Weights of a small GPT-style language model, trained from scratch on English Wikipedia.
Size: 8 layers, width 640, 10 heads of 64 (1 for keys and values), MLP 2560 GeGLU, vocabulary 8192, 57M parameters.
Architecture: RMSNorm before each block, no biases in attention or MLP.
Training: a variant of Adam for these matrices, 1690M tokens, 9084 steps.
MLP neurons of a small language model. Each row is named by its layer, matrix (gate and up: input weights) and neuron, and shows model dimensions 213-404. Each number is 500 + 25 x the weight over its row's rms, rounded and kept within 0 to 999. Numbers have three digits each. A neuron's up and down rows have the sign that makes its largest values positive.
A block is one neuron, or neurons of one layer that tend to fire together. After each block is what it responds to, as a language model described it from the Wikipedia text at the highest values.

L3.gate791:480452521539492489503457478559468501499485515525493444501511557489483466467504490464463522516528528472508539512518502467453495485476507492461521495528528501551478471520540494483484543511490517507496476476506503465558510509519462529488496499470531473538498514494529514519508474475495506509518532519497527486484523470495490477483513521519503538502447545483539488491521474498501493503426530488508543535483512525478464468490456489511498520461545515538535489482520484523514485505517489504507475485536555522507527506519524527471481466516500510502467476510517507499475513502530481514
L3.up791:514511512516445478530522529460490499493514490499479483493507491467484506513497526494502485511478485519478502508525493514500509541523469472470469547565528452518508451487499540505525488471517536477469489454490459510473518512520483499547499512468508513508503506448481496476486493485485450544493516518490479532517503487501526498507526485516526456487472490507549454495501475509504500483497476459457501519471448493486513499483540511484515496491474524533485525503505465479509502503498466531468488471470501521521519503494522510517493517511529493496519533488549510457487556494509502489
L3.gate991:468502502480536515496499496483519504499543506473472495510509468479497530465472546526495490505480514478479470522465466526475478509489477540508536508525527507517524488504534433467490490507473488491488470452554491487531465500497472523501480528466528499485513507461456530525477480466475494524488480486502540463519507457495484489474497454527516508506538528484527475435510505530525467500504466472508494473470523526513493509456504493496491506434481492552482517514484475459533483483522483518504561452508469541497520515514507543429440537521530490483497505517492496449474484489521551508
L3.up991:504509528503510492540513500512463469482493481515494483479517509500478493490508476496451524454481534550542508523468496511500515505524514506516495484507455497509508521467523440516473540519489542534497473503482480495470535509550466494490505522513489517543538545475525518464512495505517516501446499513517460480510507510510506518483489489509509500520519474519565497502508505532521474480534477530511536503492515501502535524501554505469535519499467509527492543435503479538514520498517466505506502474509522480533513500494511515484534470513512477503497473536485525520532508549483520519
Formulaic template continuations. Tokens inside boilerplate text, mainly census demographics (decimal digits, "The per capita"), plus "and" joining parent names and numeric table cells.

L4.gate230:460511524507486509507524520447507493510471511497499500547499492496485493520458508472508508480510527480530470494504547504479526484479487463485478490505513456502534455500487451509481502458497522529488505514483504495515483469499517489492529453511504539524515496492485551513482459513447504491488502479489496509485502531495502505493478524461492422472516524469458525503495515450505516532471482515517516484486483496526516512479460529461531502450507456477501505512503465503495520496478503475465453525472529547515477537537511472458506516476506533564498521521577518504531455483521524498
L4.up230:492481443502521492508453555474493534453485510493452473492523495519497503539506489484473539484467529499468489533513512518491464466493483538477505482530528493500485508504513483522525506498550461512531463543504507534477514510516522497494490534505484505481451508492497486495497495508539494463488476468505524487506457505474510522478447474510490479517479513480454517498495497463508516467472510502493535507492486541460464505560541557488502497501486517490532563470459550508512515494479530539472460480531537487503515469514486486487513480565491480568466448499456491498534467511527520489
L4.gate496:523532493516493467549475523494467501525563491494506503494482522481534516513476526471474528523510543522483534508464516515456502544517532514517498440476500473496496457487499525510495534489512510482521544464531576513499500501515504543486524487536460514487516528504480489454515504488532500500537484520509515487515515526469481507516498481514529521503536431492459469511494545482497578472481471520466515504483497531484483519515490530454550474526508503461466520519509491512524523524551511545505507534500466440529508444513510462471478535484501474524486509505463472481519473495509514523
L4.up496:539529467491481491486484468509482538520490479488529530523478507485505509466518536474485475474490519431519518488540521476468504526430502522524544444509468475534495534524494501497490535494471463483482492517506494524491487505535503547475531553528488517508498563445527532495493492479503490496517464513524486495511506479527514501471489550527505506522515517509488525476499459530521472478512567515469527485477543499510473502504538507496503491471481529507458478491536497482499494512470485528512506493528512534520487520516468482518508452533482526525484512495463547497511504504526516522
L4.gate790:511518490457496500494525500527505489549506503490533522515539545500501523484497485495517499502543549469501553484497488568458505504535538533516497485506509479533506511501448450536495454539469495485507524500444456537497450463539466524474543491527476477531497520482479492468535509511516492491496506505477476529497546524522525524491497466491504501498491471500463471489504501504497563508472460490473515498464481509468519487504505527478530472504492479514511493486500524479518495527502491476507498484519480497518513472517431490479533509507533501533445453550474495498475446501497452480
L4.up790:461549513476506503467516510502467499480494539510503464470468512482515487526466478511451531496482503505529458473517552500500537481497441501502502490480502459496504501529511488546486518530499529484507525538488502505498502490450493458459504515483560471485502519515499501497558494492477534518529489498533514494524534511464500509493487510443534532498542480541482458473442494513509497520500479522498488545527501531489483507528542519488503527493508489530509503492489491455529504476484457512481474502540522484468488435489512410473496515496498500507502519498531566520487475475537450495
L4.gate1674:514498491479509513551484500506458490497456468481473464477491469521524457534518467502491504528471529480479509471508540448528486499479484473542506491531519463534495509517508473523494465507466538481485479531447499533453497486478532515524516535485487498576531486502496481504537491528525539463549512526478481496495489493505496524463496511491433455440544476428470543541498542502491511502508495523507522524476447502479504531517520461492475523519462467507479509479508479483525514547525506531463499489522493471549532469529522514474538504480519513512462489495522509515522479506478473478
L4.up1674:524473520526519516506482503567514511521494489549500487481501480524488528549499522526527469470495489521487514467514473494500514536480513473499509491488498479520509496471446492500495509487501516503472513489469509503512535503525526492513496538496521477490495531516488461524509506534521507475498472486484464519486483504506507490519514473529485553486539492543493467479503527475476535554473527496489527465520551490476457494540520468513507458513489447506474463485531537495505508506488462493477461501509549509549505521517459519494478511508502496545492499475485551493516492551536505492
L4.gate1807:526467530507513498501481503482477467483489491473494496458498498452479488453504489465502530500498503492526480466499508467469465521516560495529478480471527474516545513456488479461516513492494523502530479518473503500499439489547467490535500501517494493514503531485477508496543486553497489475542530484527467550509486519529526538454468478487522470462472504404528457515473476487539582532478476493512518471497534508456532495467488545524509502492469472467442474484504479504504487506503495471442520498521524496489523498509516486442496521500478529521467520511494527525536494507523526514
L4.up1807:503550488504490506518497541498467517477468478554477527499520537433496475519543508515494530475518485492495515478503522495495556478480506475556471476509482522485525467518495545516525474503477514533482523558542478469457551502483482542527488518518514499450520505487504512506490527537531494466482526477508472503500533498513524466477469489483482511463442502484477505511504496485558537460509517501510556480486514505495517491465492540536481484500493509478467510506474479474509464516490533488480528506520527523454547495539524455493493513502499509472484471530500529521493499557445487544
L4.gate1892:561509505490555487516450515479480517520496497495520499482484488465510503514469491472493555448500521503476507476472540493479474485507523491528549503504541482527525484506470492501482502522490463510487536525463488470529465452548485537488489518515503494504508470498522479468503481503502517487525458513515454515531475525532504521473457492505512477496485483462469474508514473475505513513499496498535504486508504527508494490499535548501495410482510508488462540503511485501526516534524507473462499512524507481495517433515475495478527518557504500536448473491554497490521473527556508513
L4.up1892:464496502516441533515532496478450503511458452498538522473497483495487472505503499532484509472511504513490440483520515512518550487531491496460491476473483545463555538486536496504484464528515473504471501474497496503520532483473526485480478516462504493470453459518522523487462485488531510480512515514506546499494472512439516517493494492528492509484562497551549480515500533496510478507529476524504498513529500494469488517497490528538506508538502476484542506500507474558502493491470499519534458489503486515477522526517515467532468533486447487504507480485466497497535466538505489543
L4.gate2021:523479506488531520515500487488468483490543493529529462494492515503498489502494518454476475483514531530542503486506536505484488488528519480504506478556483515511512474464482481509504500518485492503468510534502495447469480484517509493495547533494495507528544524494482515483515487479491508531481513480533533501492508475519447573508506527485472474470499495479502503506482531467474461492452505520504494493512509489494507479481505489485510455496514482488472514525458434526501481519527539498494509498485520499452510483488519522504497476507518484519511488480469489511508502536533508422
L4.up2021:557527462514550540524535489500515466467504465500504481489500524470528490491511520499515520475546526499457488508498550504491508515494504504491528493477524531496543491520499446476469495522490477518511522504452482512502480522497503494464534501502488519489486478502551509501513489488500497506508479504515524491526489495514516500481490521474531491479406492511499503475510491451518522486493448487527534515491566511484561494489475493513507439506465444530498530492516498499524475511522472498488527495492549526498515476501491503444493490531519445529496459508547520467513491522485490499
L4.gate2416:530459471492524459526493530518456488497488481461512441519528541466531518496458486470469540480509533471499496492492470512506466505530495503501514502485526489533486464481488475499498485515443489464482520521508489531482468467501476503512469514487524498506477463508521485470480498484523530528508480463573491511519488533476503510478479496508486464482499491478479520472502497511487503470491506485505494496484469507520517506504484524531522519479480439527469517489538463513539494482486478481515510477539522479485478493505455505486504497531499481536479470480489485505498491518542502516
L4.up2416:458552538522521478486520537471466483506440466449483495468510532471515527426484483512496579444521520528470494488476522491503528482531504447497486494498522511486504494483477483491496490517483470514476500510504494522471486527540500510516498531509534497490528515472549484461482473470511509519540539511528494542508516527498520484500494507523488475473504494516502488552522530479530518494545496493534508486497494504484475524485532539548489469523469497512500536486527468495530466496525521525535491489480506490530477450516482492513533482519520489483474458459518544515494521514550477491
Name-initial capital letters. First capital letter or word piece of a proper name right after a preceding name word, e.g. Alexander K(udryavtsev), Lu D(ingyi), Detroit T(igers).

L5.gate293:492537524445529516495542527508510486496505503499514489505505472463481499506493483509520472491494514508506498505474492487512481522484530535510535476494547470512518503573510472510516476467541520487522437468504466436506461451480487459520529491477489526551488497458502518492506490537532518497491506529521495460488544473547481547488501477551525468458500499461480446483479501508489455474490469476500533514464472489483513505495457522480530489519497436500529467520481481541476519498498476535461513529515484554512541516513526513486560511531513489536498507467485526487478489493592449515
L5.up293:490512505493498522492497517513483495491500469449534492505478499539525507489461482533491542503485488487482508485538467528518538476515540493520484526527518503511500518477518503539483461474538480489506531508466497507535472518505498505516527494491489487518513437476513498484483504511501476456509481471470494534455499517479478508502499503543425504519487508491524466530482514529475500494502482512484469491512437511498512486529465503473473490470510492454435525447513520476513480527502481527480499539524475486514509491490541479551525511486528498473541471488511507440470480508508506475
L5.gate2054:473502522510471452446490501452469480435488524487476480522525521482472471494479491535528519485516518460472476511460485499541461496509465501507501491571462506470525469514508518536514519476482482486521498496494514524486520487522511538479587512492536526535518541493508511531500515486489509498476481507530506492526509517519459517487506474512510473543488512456470515517472512476491513544504486474496545472502487528532558491494471496489537502531536523468484461500497483540500477519467479461495465493480502507458538473499540483505531515527508462463526462486500501479520500473472492527
L5.up2054:527467546489493467494495545493489522501475521499491476514469480521483425508468493456504514542488488463497508547469504515514501504533482488538515490540505555475554503472485474477538508504494487488542467510490529494504469533475506468485496514464491492478511471503511527538505487511493493497502441469461536486516499497515491478550477510475496469517486556497521483479499476505524485486471487549506465462530488481535522445492509512472504510528482523513432471500506494479494510489502511454498487497476496515481529496462493513531521506480516496509539490480486508503510515499498522457
L5.gate2160:496509478458456535533500483473498496461521516541507445497494549487520481476496435511504506521473537466469485519453555475518497499511522490473548498512507467474493493499510504512487512504463464471479490486467494525451526523449514536459498527450485517481510484458464476442489478482532482490479491474473463508514520518527466519504501461485455469538529526475453495482435479469472472478503532487445507478514485557523507513507506459538511502502532439509466489471496472463480458535520485511471558462526503496501533494511502507526513502526500520481487531475481494501494531488478481497
L5.up2160:502507527491523461529503517479551508472529489520515478476433521459521533484523487565518530553487551502490545489500462524516526516517549541510447526530525499482511454495523555492488498537519463465472502482476529531464453518491460478444509496506506503475509524492493470455511522496492459484496488515469507498495506530500494485495513486532487479515484536473472487507543497523511483483486501430500450492489461532518535490496463458448468469493487530522519520473484507500477488498532497543505530500492517543553453496485524501481516533498473494517496512464492495494492524491467508506
L5.gate2521:493468516518468520546522497502486476502474504494516461522468478469461518509461496529493504477518517509543492482484501496519456539471508541491558478488490506507508493505521482526521558477498483468510499529505481488523510455486494519530481535481480493492501500458490518490500520478490488518522513456519486499507521533551455502455461491538497490477511506505496509530495485476474530521530520508489492508495463490511497485488501511524527507508490513473503474471480542505511493474465532500483496500470511501512506505505492482480476494448499481490508506471469523508475432511480499513
L5.up2521:496508514501489496504497521502532456544509459493479504512490457542500496466444527486469539538471481506500480481424505467489510495533502524473472493478498496521522491511541551511504545488464512506518491514501486553503539494477498501483530507497487446485482479470483493459473498546524478515487534528416458486512532539498530501524468471509476535545479463548548498478486494524517485442499551495495517498478462489524452488472481477501461499488500479482496463495517488498535559503502495481458499479495533492480456454528532514511456440486549484508523492448491477480448544489498542495
Predictable word and phrase completions. Tokens finishing a highly predictable word or stock phrase, mostly census boilerplate ("65 or old-er.", "two or more races.", "Mixed race"), plus later pieces of known names (Haw-ai-i, Over-w-atch, Masc-ot).

L5.gate156:463504509501501524486471506485512502498485537529578440477486501456515520483534467473497500484468513497520468491467495490518505555505494495480520505479502496464523488513494478522500565472491496511468568486510493455492499440479523515449508508492527495472462476474446505497506469488534516518494539477493489487506453521532465496452490487516453493470445449503503542505521495500503513520488497503540501491506527524519477500435481522487517500489484503498472502516497468504472464519497520463482514504556437483484516500488503492512475525508503507512479536485489531492515533509535533569
L5.up156:545504495462553436563482534555458493507491540479502473483520507471496521475523520464493489475446471492486490479415507472506430490509549499496515463525505539509510489527538505501496503467466479491499483498508463494496522468529516498456522509501489512481523552491556508513497517499488514466522514503476456473477526494514506504514457475505527524495521481460451465538522492463516441474487497473524508493502473506460525522479528515492556454471470518505506476470558520522541507568485538511480525526501503512504564519542471507448503501559547473513478527473527504519492490486502516482
L5.gate214:482493471504457518497499495468466511529508458512549497468513454510501504476492499494485507447476503499473494504507523499499486487483558565501499461507480511470472505472490479495506473486488488494401491504529509537494477496528531497513496494510465492522497478525465517485499542535514493495518530470528492488483444512507512494473494483540479564536520529488530514492511508494504475536513488525494529477470508510504496538486523518484514494492504507501493529483491508534517509483481527490536534477496494494553496480504478467478499541531484482477451510462516523502494521536514466494
L5.up214:545502496507491477457425495505512526519496459483531477493508479485471465490465515508497524492491492459504529508493528492495519469496574549488508498494448542517517505483515494504539513473483454529487447509510499487510500524513516513521492497493475491514475456504466486534515534515528490503517504505538492523494494496493469480490473515518502488509501553463511485529494526486499526508491466521508516482483451510517508500488539500445513484484501551498474530489465517511514501533487502465511522501534514480547534484513533489482496491527518505526477459513519490475484466505489485484
L5.gate235:479469523505527487512441459482477481526499535505590505513518496496490521462438497489529516511499481485532459502467545529493459513498551490447506526452496508503501512495530532456530536500480465492451558499539517511501500483526471489473480503513467537526538519488512488468472500533488519523495491512509484463472503517511493510493464481496471497496495521494486500481484473468534467509521491522510487489492471517509454507481523471492529477486525484497487530499479520506544499544491547449465511489528529494492534465489502484491491463493522476526501490449542494531461467542537507452
L5.up235:512510453519475493552527492490489496495513472484519489496472545474500467492468464470484509476537509513473496526475508482494472511498503504482496505471454507483545477499535498475467519499491481481515486473470524494470466518483475526444536527550529493463492479536442454445519482500498473510515508494539508484473498464487517540498471473473501472530477472495486494495448519505530486520511496514483489535563529496498522520483489519520507467510480516496479459505532503476494460495460468539535520487518504523490520506535534478514488486512529510543526494513468549495506514499516507520
L5.gate646:507469511489520489483480526472501456527534469471548503503486512496513500515500477480452554462472468511532514493476510536513495478490524496539492486476467518489507482496488476523511483437480452503483433491547508505508524462477526543465507521536496484514515477487489523502442493472485457512543485477505487518469480461517506523506464460541516494507516502477506503483475511510503548466498488493498476497509450567503526537515514506482483517491494502483496489548507541466539473507484497491505514491528507491523510494528510495509485526519525470512475480507499478483482518502545473510
L5.up646:462519563475575509505524509501510544488497504499506512468509530501478530515525491531505476479505501530511503485475473475490491519519517521533504540494478498478481495533529500502529534513489524498486534466468494508472512503533501533518522553534515512507522517478508504466500482536488521486521514531463494489469530489467492496545502505523523494492494471506532496478517514463470466515518508486536490498504560494538436450503522523528548482527493538456501466550561503504520526506468569488509474511472477474472494469507509508519463569493484518501469481514476489522511498474509533501
Name and title continuations. First piece of a surname right after a first name in lists and tables (Kh·achanov, Sh·apovalov), plus later first-name pieces (Alejand·ro) and inner title words (In the).

L4.gate24:498512503464442522506496522524472529517501496501491476495487478478519512520472548486494553490497496491476542472480508476512492523482527507504499485486474463494510543459500504494534484471517477553510467483554548484493517488490502484505504531464479514523529506468496516477490495476482487458521470501477477521470453570525481458427508494554484513482488500512456499510443493482492516454518481527523511484488433500518531509518508488461511527477519513482505492464549548532491513485467516568476500450533543483523507510546513496471490506490531482550465483524440481459497489496504508523
L4.up24:538512503503501499499481491495473488491461464506513491477535492517552540525569494510485515497517525549520490553494502471483471457518485471500465518494496463492522492560461497501488533525478519532501460498499472501516541496499527469442517504484477511482519507483523506524532490504492524479447464485495489523460502516504482458486512532493501523489540494511498495496486521442521499475497498541524505503527470516495524494469534527472499523479497508530523483471511539483498461501476465549551480474491486498537493510507502492480518463514506488552485454494444469507520514534495497491
L4.gate395:547474503475524438528507535508495500489507457482466481496533508547538512504496497486422487476519567460531521483506513528496484487510511538510460499477499493490500492432453497486500492469442508516459476449500491523500481506515464512526494486483492502501508503482457484479493498531543506478495466481497497512478524519534445417437495492510560491508502478510516486515501478509524533501520492529488496559454499489508485488487488471476534492448492499537499530499523514502499502500499489504502528500507511535449528528499485485466506515546519466527499501517520558513496498476496524548
L4.up395:545474487537497569507500539491518500511456458513513499491533489483537483509467519547486461516563489510494506499513479523472531511533522498458485490468516506502564520500500510482479480481524444478539535474524511482526519559448506485496525540488466521492525477458480480458478464518481483494492465458537509449488511515526487500538477503508475468510467513499517478488463500474535497487523460504518528480486497536499519489500442545472465473471511446486507502520454544520427470449459498476511514517528511482488541498511503505495461520508506503502510483489525503516466504463502541505
L4.gate691:497505478505474485538523472578495516539520547459500462535544491493516504483502485483494542493504544516519438481512481509524465473496532489472514495488470510506507458497520459497504518527469526496518530519485488481524505466500495471530509478479494539495504509502526487521513513525483524529490466520501503490532506529534504524436519463506541495467492520508489510491472467497539484485465503518481563530433521529522518484545531486502540516456487478509544499478488476481510497542505531456487512493527476466514540481467452501481486499490523478511490504508472512476477462555492522537
L4.up691:456513489535488493452522519500483509483482474460547514461486489474513467547471509500488510505467509510483471517480468518494535498471506516481476487565479484514544487445528515531501498477499459524476530445460541483511481508548513520498459501571529528520435504474533502535531584479535513470482531506531449490512527503472447529533475489528514501473505532510476523546514474488501499508514521519502496544456507502484494496552548502488535449501535472520489467484455506466503495502536550500481542507464486529518498505495519509557496511466515514462519574477522525517513517518504492482
L4.gate780:498514528472524518492461478518500507513499498505516476507490502491518517478533523454533555497484466457485520438507499482471447512488486458482500548531472501518460470511525496550505499525467505491496503488475499502475509481491498507515486518468508485503490498506490514465494436496527450480507477497568500483482512496542482462463477457465507505489475525479488525497508460503510464482493491475532497542471472494456567466514491506505538548491463465489519489497495528537477498519521466484511518506497496544506499533532495534476516478484511492513480534478510496497512479510504508460
L4.up780:516482470534496538484521497526510479455517507466526489496514493490483494520503464421511520506527515480482544517483509498465477503527465485501519487495491488497498484523503535530517525538505519476500499454537492516517509499498520504482489495493494447500527479469483537453474458510491488483448420493502535512506530481471497507509502492490535504497527561549526542526501469516486506514490484457508516494495475453528556515512531542515499495478516521517471508483526512468476521547501446524526464520462484498464447561547532537492525490520486473497504518510480485512486452491496475502
L4.gate1229:500466506501490466457512498492458485483501485520540514520497478506456485512532505478520492478496522487491485508519534471521504490492505506527555479486527507498496492522486512519445515513506460479513482476507538521466495493459497507464514451513513502481500479445483497476511488525507522527520529509503495485518492485479498532494497496513491529527518501546465514506535494498488476526491447472557537480470514548530502509511502498481513491480465514509472446512537449472495512499509452490493519530550498495504483501517437529484532481494531500527450500512542491530492553504494505502
L4.up1229:473515471477487439551460515428526476501513496456546545493471505469528416499505453520502488505464471482471456558495523519508506507524488499523521501516543446484482488528511480457475544498464519539494496456539529494529494506461491541519464485506540524515506511497455516465508527543477482520498469481532512523519535512502455518507521510486505484539510501484499462548480511525477490519512511494487461506474464459543550513548498464495520512483559498488519534502474525505506496528507538475494524518439538452468525528446488479518514495450483517524491503479491488521518514478498456486
L4.gate1801:513499497517504511518485477541439489487503524468523515485499524492507503558484481487448493521489516508455486546459509506511508483485478493475519530516541489537479475510500516508476513528479495519515479516490505518478473483514497535495437495528536526517530489485499520515456506495462544503464539478498511461513462497499512498479488490538514494545508494493506525517509431521479480468529504535496525495462521565495527484516543515509516499471516524528464557487458490531489498520522497528520505492503480512540505448500458517505513465523536480538470501498502495506461506532460482500
L4.up1801:512496502493532533496511441543492480512481497510480498512502515551526526515529505532469464514465525507470497522482486536519520484504481517502475490497562523484491509540514514532504512480524492542501477532537501467489491464502512504502543510508497493496533515466463545514495519487487470466508507512470494527500466539504456483474496500517495512519507490542533465515498514467477489479510458516481500498513493496524510501508478486479494476482483496522534518516530547467505489534523471508514527516472497514479485573525501512483491459487502527465517511492475526498499524466497500493
L4.gate1826:514454550536492461505520515519498470499530530515495468516501475522506493519461469492495548481529518482490504495510514524491457478519478514485537485480488515532518487462503546530449535485468499507478535504536514522498496461540502507528447550489511521490499504524502487509502551489478523493472517523529515552468517480507494521480470496525543487540493468468532511467508530483504463533480466477510501537465517509511485499469454495510520522510525467510497529494470474466535532514492504460513476462495493511525478468488427517485531488472487462522519508488535495491508521500484549492
L4.up1826:516514446504457445489524494511490541555506446467475501464476465539455488489512509484503527515504538490470484487505572532512508495515520470518459478471499533531501487467522496504541510540513515459505514505486508511481477501520518492507478500518523527514450519525486516497518454510511483479477485543490555522501494488489500519529505453548469489498522498498521510531498503500486490518512500450497534484516516459484534490540481510445474506500494532486509490505471473446546494533548484525535474461503491502534451498522502501465522480501469499482490506480496508540529474482482495519
L4.gate2377:524476533470503491512531516482505515490471492471534505514504499465517521463497499443466499498495534478488510534504546534452439513498532541497505523487497479495519516481500497495498508506466473508504476538518498492498445517473544476506480530506482462565533460500483498499515506527474484484518563530490513482479498527482491501478442520518539492516500537479473470485474488492461513494471489532538539495469488520527498515476532499507501519534463528528508459533468479522520495480452482516444523505522483538497524479507454487478521480474547515553511505472542491517526481522563507501
L4.up2377:458483505485480475512501506493509515480528536500543481505505486477535472528498508522522467486499481525498552501485476529542477525485470486524481541532468515463534477557512509548461516507491491471513501515535514490490481468537521500542497485532516532474493494485502490487466515530448540491468515514515510498468504486515525483442493510521502517486530497509490487501491528444469436541448489485477481540477524506503511472519483560470568507515479547563492503510487501470484505467459483521504516490532483509488481484511479488485489474508492439469511480532515493515520503458510469469
Structured-data fields and word fragments. Line breaks between fields in taxonomy or biography infoboxes, distance numbers in sports result tables (1500, 200), census "Males had a", and mid-word name fragments.